Weights of a small transformer language model.
Architecture: RMSNorm before each block, rotary positions, untied embeddings, normalized queries and keys, capped logits.
MLP neurons of a small language model. Each row is named by its layer, matrix (up: input weights; down: output weights) and neuron, and shows model dimensions 160-223. Each number is 200 + 30 x the weight over its row's rms, rounded and kept within 0 to 999.
After each neuron's rows is what it responds to, as a language model described it from the Wikipedia text at the highest values.

L12.up1112,194,107,224,242,226,226,243,215,181,235,194,195,191,226,217,190,189,193,201,216,192,192,182,251,194,209,206,215,237,179,227,198,194,221,181,215,193,178,231,239,236,225,271,190,207,201,217,221,173,204,202,245,207,231,197,181,222,223,163,188,208,213,213,213
L12.down1112,174,282,168,185,141,165,132,174,250,240,222,217,230,186,240,219,184,145,173,247,246,236,192,216,200,226,270,266,162,210,196,221,226,211,169,189,171,225,166,181,222,179,166,212,208,224,185,188,166,194,205,211,224,181,189,211,191,197,213,234,174,172,202,183
Final word pieces that complete the opening noun or subject phrase of a sentence, just before its verb or "of", e.g. Ver-bs, Local-s, Soft-ware, fighter-s.

L7.up1456,216,165,211,196,218,178,214,209,218,186,192,220,168,222,167,163,212,164,211,277,167,163,162,254,209,211,240,147,190,140,217,258,167,238,218,183,177,263,243,202,200,179,160,224,223,195,180,174,243,229,205,242,231,188,209,194,199,172,202,173,230,223,162,186
L7.down1456,205,153,214,259,200,161,168,208,178,230,196,226,252,203,196,231,199,210,222,173,261,218,217,210,191,210,226,219,225,171,197,192,195,243,234,221,188,192,190,172,213,147,176,216,228,185,190,227,201,266,183,133,204,149,222,209,168,188,170,186,189,172,280,213
Short inner pieces of words split into several tokens, often vowel clusters in rare words or names, such as coll-ea-gues, Rel-oa-ded, Or-yo-l.

L12.up345,181,164,219,185,172,225,205,165,249,156,213,197,182,149,148,215,194,214,222,235,187,194,143,219,244,186,270,221,120,140,209,190,147,279,222,171,185,211,216,210,228,208,194,246,217,230,237,192,228,250,208,213,248,198,181,220,202,202,242,231,155,199,203,165
L12.down345,187,166,238,190,207,156,184,166,191,222,148,197,169,199,207,180,200,252,210,175,210,116,142,204,171,232,246,239,193,165,136,174,195,254,178,216,190,148,228,256,205,155,183,171,195,151,225,236,216,162,188,179,248,170,173,274,200,143,154,216,195,205,255,184
Word pieces that continue a word begun by a short fragment like co, so or Co (co-usin, co-ffin, so-phomore), plus hyphens inside compounds.

L7.up596,181,184,205,216,196,199,162,214,212,226,214,203,236,164,204,227,232,270,213,226,161,189,188,203,178,204,187,222,135,191,218,178,156,241,171,161,170,213,232,204,197,180,174,192,204,190,189,222,215,167,136,196,192,263,275,181,150,191,162,174,204,254,160,269
L7.down596,210,192,251,180,221,142,204,211,216,268,179,158,211,226,204,243,195,178,179,189,154,200,207,221,168,199,163,206,158,216,183,247,213,141,185,217,167,226,197,256,183,263,207,225,202,245,204,198,260,186,204,192,219,167,192,230,186,167,106,172,223,191,203,169
Conjunctions such as or, and, but and verbs starting a second clause after "and" (decided, said), plus word-starts like or(ientation), than(ks).

L12.up1435,152,210,204,244,197,192,253,170,187,236,183,160,156,183,210,212,209,196,212,192,170,201,250,254,230,198,196,244,173,194,213,220,180,180,169,164,182,204,178,159,227,194,233,180,219,171,215,189,182,145,216,125,220,248,230,173,190,204,208,162,186,213,187,176
L12.down1435,231,211,200,187,156,152,201,182,194,258,164,235,220,219,227,215,232,231,192,186,197,253,219,292,136,207,138,177,221,152,167,189,210,177,154,205,187,191,223,237,187,166,210,146,221,184,262,185,226,166,234,156,181,199,181,230,232,151,179,182,214,206,162,127
Tokens spelled like short prepositions or conjunctions (to, in, for, or, on, as, de), whether real words or first pieces of longer words like in-juries, or-ientation, for-ecasting.

L7.up1447,186,178,185,156,196,215,191,219,234,197,235,261,162,125,160,201,204,180,195,176,199,193,231,172,133,174,193,224,186,140,245,212,232,187,187,194,204,188,221,232,176,218,183,178,181,212,266,179,129,198,211,194,276,216,168,209,216,185,178,139,204,172,198,218
L7.down1447,196,217,209,239,162,192,176,149,265,212,253,228,168,187,247,252,175,217,146,197,184,265,201,224,257,240,265,225,219,231,184,212,171,206,187,180,214,195,202,187,275,183,179,199,248,237,187,157,195,226,173,292,224,158,167,227,160,183,215,231,183,224,207,187
Nouns and pronouns that head a clause's subject and come right before its verb, such as it, which, film, rate, contract, mostly followed by was, is or has.

L14.up723,167,206,170,208,182,204,233,171,190,215,219,169,178,144,212,225,252,203,171,203,189,184,190,218,224,172,163,240,183,215,181,206,255,163,204,175,246,184,184,165,218,194,213,128,209,191,194,196,202,176,169,181,210,187,192,129,226,243,216,149,177,181,232,160
L14.down723,179,206,198,191,176,204,222,222,200,206,250,227,198,189,205,202,197,248,249,155,208,293,216,247,203,183,175,201,199,199,197,178,189,193,157,174,159,197,217,245,235,204,222,144,180,155,189,158,253,144,222,195,138,208,202,212,244,236,206,224,201,233,191,157
The token in, either as a preposition (in front of, in addition, community in Washington County) or as a word-start piece (initiation, input, intra-ocular).

L14.up1265,183,147,181,236,226,202,208,166,185,191,197,247,190,173,196,144,243,237,204,239,178,164,223,250,236,179,187,215,214,145,214,241,153,215,181,202,217,187,139,200,246,265,206,241,229,162,161,189,180,128,205,224,196,174,178,191,203,174,217,229,188,159,210,229
L14.down1265,141,232,160,205,217,170,214,215,153,212,193,160,190,245,194,244,228,252,224,157,169,181,174,216,169,245,216,193,210,181,193,182,188,221,225,144,236,168,207,184,177,185,157,204,194,223,202,196,184,228,213,240,227,190,240,228,193,201,197,216,203,210,196,175
Hyphens right after a prefix in compounds such as Vice-Admiral, co-chairs, cross-border, plus pipes and dashes in table headers and mid-word pieces of long names.